python train.py --num_hidden_layers=8 --hidden_size=160 --num_attention_heads=2 --num_key_value_heads=2 --head_dim=64 --intermediate_size=448 --vocab_size=8192 --hidden_act="geglu" --norm="rmsnorm" --norm_place="pre" --norm_eps=1e-05 --positions="rope" --rope_theta=10000.0 --rope_fraction=1.0 --qk_norm=false --attn_scale=0.125 --bias="none" --tie_word_embeddings=false --parallel_block=false --init="normal" --init_std_qkv=0.039 --init_std_o=0.0109 --init_std_up=0.039 --init_std_down=0.00583 --optimizer="muon" --learning_rate=0.00752 --lr_mult_o=4.0 --beta1=0.93 --lr_head=0.00768 --max_grad_norm=2.0 --warmup_steps=200 --schedule="wsd" --decay_fraction=0.673 --decay_shape="linear" --final_lr_fraction=0.0 --batch_tokens=16384 --max_seq_len=1024 --doc_mask=true --train_tokens=145700000 --max_steps=8893 --dataset="wikipedia_en"
MLP neurons of a small language model. Each row is named by its layer, matrix (gate and up: input weights) and neuron, and shows model dimensions 16-111. Each number is 128 + 32 x the weight over its row's rms, rounded and kept within 0 to 255. Numbers have three digits each. A neuron's up and down rows have the sign that makes its largest values positive.
After each neuron's rows, "fires on" lists the tokens most often at its 100 highest values on Wikipedia text that the model never trained on.

L2.gate253:154117083120131140105130113123138122117165101167169150116158099087128124141123088129124060113134114147142133146135149096190132091162168136131124121150136138111129050109138091140091162175085126154082127120141140153132156184141114063140198186087176112162091185176202117167121136152179149157
L2.up253:141170150181100094165146118128098133114153121069106081124163167131105089100087135169135116102159180141149106081116193118136182107114058095108141143066164099140170115155150128141144115101138129085125166160125133174175100164108139119159045067131130118131130137131174134112079102102143112096
fires on: "d", "ate", "ange", "al"

L2.gate150:106137157158216098114174136164152157119136153122167140151136076123175137092155057110093182094158122080144054134154146069122125129109085089139158150150120160099094133156121150142180127141063136074206143119146165154125102120143143084116149088123065137145090162107117158139127144065092132155
L2.up150:111063123128191134062134116134190116085120117116151110167099096110152162157103104120137126094121086145138104127102081123151123097108086121122138095112178130095141133117131150183123103160078126154116127130150160137140077131158172139123122103117041132123139154097113083214158028141115087142
fires on: "ing", "na", "st", " to", "er", "o"

L2.gate312:157106106140093149138127171087105188148198149127081153179204164087204102116121150185141109094116112082178137158091104142146138147149054099090139145125089089179071120109172107111105093125165107151118116146149111179122089109156079107134159099137117139123164092065139167143130132091148114108
L2.up312:158106041149126129184169121127108101158083158192155076093105137117148118181132115113133102170148159133123071161180088111145076184116115092095118101143108134132144127129146146109097132172130074101092135130138097175130111105119126096142179144116175095084112087178188157109113136177181165098
fires on: "ss", " rel", "p", "ck", "erc", "ea"

L2.gate342:157167146132116145150183075160153189103112100140052144091136139163128140144196153104122114100125092169171165135118125105087180101145147098088117094116155142178176126169134076162115126122127095145118128104104073092105107149076129100142080122065145167126156162108134155158126186152137069091
L2.up342:101163145179159157090131137110096167136134112194077118098145125136098122116185091111108175147121133124090158166157117117078178088167130129143096137103121169133159186162117105159153072160067117105121142139135073164108160114117166119115108084103114133128128143136133108208136105149079128138
fires on: " Ad", " met", " Est", "ae", "Ad", "na"

L2.gate181:101136096112148160157118111159063097111156088154100104133096101135121124109170170170136140108166176116126123148098133120140156151100175186081109129097086130126116127137137183175126139117114117135090171133110135128164150168121126152092135082157183098133185135211157063094183105111155128074
L2.up181:063141132067104141125131140149155140190110160151128154094126144209119152080136096152136116156121138121099154134064137143080106072153119151094023084115133094135135094115107110178099110087151104138156088164136143126177126154133165149142121153156166181130195122164170084125135153127165149149
fires on: "hr", "-", "ma", "ha", "mi", " Website"

L2.gate292:192149080183165116126108154131063103125162115147188157153123112073122108112119117045180146082136138140111128082124106119073137103147098196134187149137110079138107129153171117167146212138082125139134127146092173164113141186134169138088172091123134141167132149119059115143107095118118094161
L2.up292:138106115139182105084123132107162089128117158139127154165174130140134146116207100164096142167148160204142134097158155177185087104151101103123110122118151135103015056112139166151145085149138190127116035110091139121109112119134177153109145147105103154156154097135073162181190125118135097109
fires on: "t", "W", "pp", "na", "g", "esa"

L2.gate146:137085127180120121123205128101125111104174116149148128116175127170163146119106168118142080097096163119176147161194116104114115146138132152163094139162115118127195157129088158062136131142082098060051138104133153179148148068134138164052122126106144114092128097154089097165200147141125098135
L2.up146:117099134178105118158059065068105106122127130154127102159129090128140149114158138195115063154173175055144139134117162157084141165143105104111159089128137092131108135147141119069116115144060089110089149145141184144140131113153122100111176075153157159098147076134148123146183130149086099100
fires on: " out", " up", "ur", "up"

L2.gate259:207102066108091096153100088137153177113146101114169108106104111083140119101118106149101115123161161117106174142117116114076113133117121080096150134174136107150157077179097112102091110130088139083106113180188156114121102057132122149174127125149184151205118126170115119185122117161121145127
L2.up259:122109098159111080144154102154100155142109126151163076105117145109133125098112097140109136101161146114074131155117091131103099105103165063156108129193101095131201078107110092108095116129117088086051155158145173149102161087165152124161141133195200126176131125127104128205137135174135151152
fires on: "co", "z", "io", "ico", "ta", "nal"

L2.gate370:125091118146051104152109174109073108146124102173092095101112109123128159126155149121145118130075082174112126135126140210138096133210108172137132179151082128131101118159111123143104121100123130096137159107130147149118101108120109139091047115139130115176147151150101102119098102073082071093
L2.up370:180082139097123151129193125108133138082127085181135149170104058095131119161107127080128135119108128139117200157157138070122149142106090208153106137182157147080107158114126190070131112116186109154141125128154122165142151118147159119101152147097133155182123170109091168195173084149128097073
fires on: "T", "s", "f", "t", "k", "z"

L2.gate408:138141144161128102166149075132108177128150088082110105135204115187107162085087125118185117061124078170118152165109183106123116133142117087097066169132087124153090169107098143182104088144140127120083101090177109180146099133138125108179071126142144135169144142129134090163168105106169090125
L2.up408:077217121111107102114134146127126152168156098069102118137127140177126116089084125149143114078128162116112153174132188131146153146110149101193084158097173080089092161146162104155153086143089125174056144096167108152140140108163121158214074102174109152193133146140138175143172145100121119140
fires on: "d", "ad", "im", "ur", "ar", "ir"

L2.gate356:156146101140103117137113168145130136165151148091124131089097101121083163135121102122098095125143126015145095198172119095150084172106160124192129096136082198084142120142071084150212142152065134094131123080143127154191137094143097136089105074113071078115161084058180126133098119123126139200
L2.up356:151148085159144130155120131126113118150175133179094102089136122125127128154128073112144088105134148090124119195161170134136098114127121189168079152139101174130126092135071139118183168130126125121071169080195118134224152159166084122095099071134089131149165088118132119158115122146147120162
fires on: " round", "–", "d", "ix", " League"

L2.gate218:160151177144122154118150146128146096139186175155136143085120130093120176126143153084070144070102144148085114166134179137123077121149147184119153087158141141141133136118210158146148146103110144113142083065131162136114138149113184113171102117140175127128137115153074166215164066146129141127
L2.up218:112124240168165081103128101133160143098153154219041090071114171117132115103121167108091116114124145085136122116158139130123066084089138179136179100123149127125113100101122140116134188165188122082141136129112136118086087115143123135118112075118095088095188133130076141154121086069122080076
fires on: "agn", " comp", "'", " app", "uc", "pp"

L2.gate102:116097122090102159079171110152143108169110109119094170137091097160101115181146169141151098114117126097098131137150111130163027174115122176194122119067117097093114115143084091094143116137127164126082103096147130146107134101172092128126149155093119178158130137149142121065182131174079106193
L2.up102:130142092127081119148150108169146143139106098122066137170081106140098161156146113160148096151167102103097166151100095153132127162149148182170112145105122109073083125099114096094119142116166156145146132111155141151090137105112133131144129154103056117164148121143137189103129124122099109165
fires on: " New", " short", " mid", " free"

L2.gate158:125127176128186093085132118161097160083156050112139151151101120113118118145126088115134155170067149176150100111078177149145090152129127109095168134158054172119163141109153079152138142169129158173193161089071113115086129114134173136132129122075164105095121171178112161107125139140082135083
L2.up158:183151122148133147121103115137111151119107092079099106202142147093149107159188091090147177165146092077120127106138098145112105129183179116120148110104164114152101140165180070181176136163123103200143093100109147123120122176119135149175131125137158146150148128138159072153115104152083124075
fires on: " Gl", "ö", " Van", " Le", " Ste", "ä"

L2.gate427:142118089087147215181112100108138170126128120173101111104109125143116134162101123128132131116090162095129136115136109110090158192112117122087175082133078119103149082098182146173109074181116120113109132155141051151090174144096057105100098122075173115177065155159113072140120143191146128119
L2.up427:130102187115178147098106109158125132076171104233074101147138150073103155151118167126149076183070122121079076118124137065103136109125103112118209104127073159103072082130156137146100165174145129126140140166096139159119174129163069126150124134129138118132146083127110149121157117163142171107
fires on: " cons", " Ref", "c", " ref", "na"

L2.gate445:156140120113164163150099042094087083125155116126163095095126109086157175097166170167119161119114168144118090138069155091097122133122175079149153169088096188145135145168099117133182155093111112079160097150119140091074097102113171190107157104129190097150104124182118177119138110125133089140
L2.up445:072124158119126164119110128085073110145141074155172179105146059095157123117119076142132149151128083104100149071162085140161087137142179060121107143149100110209145157119107078111151126068169190125172135113105171130134136148123173128124156148144146095120121095127141150099113153126118151133
fires on: " reve", " rem", " exp", " ext", " adj", " rev"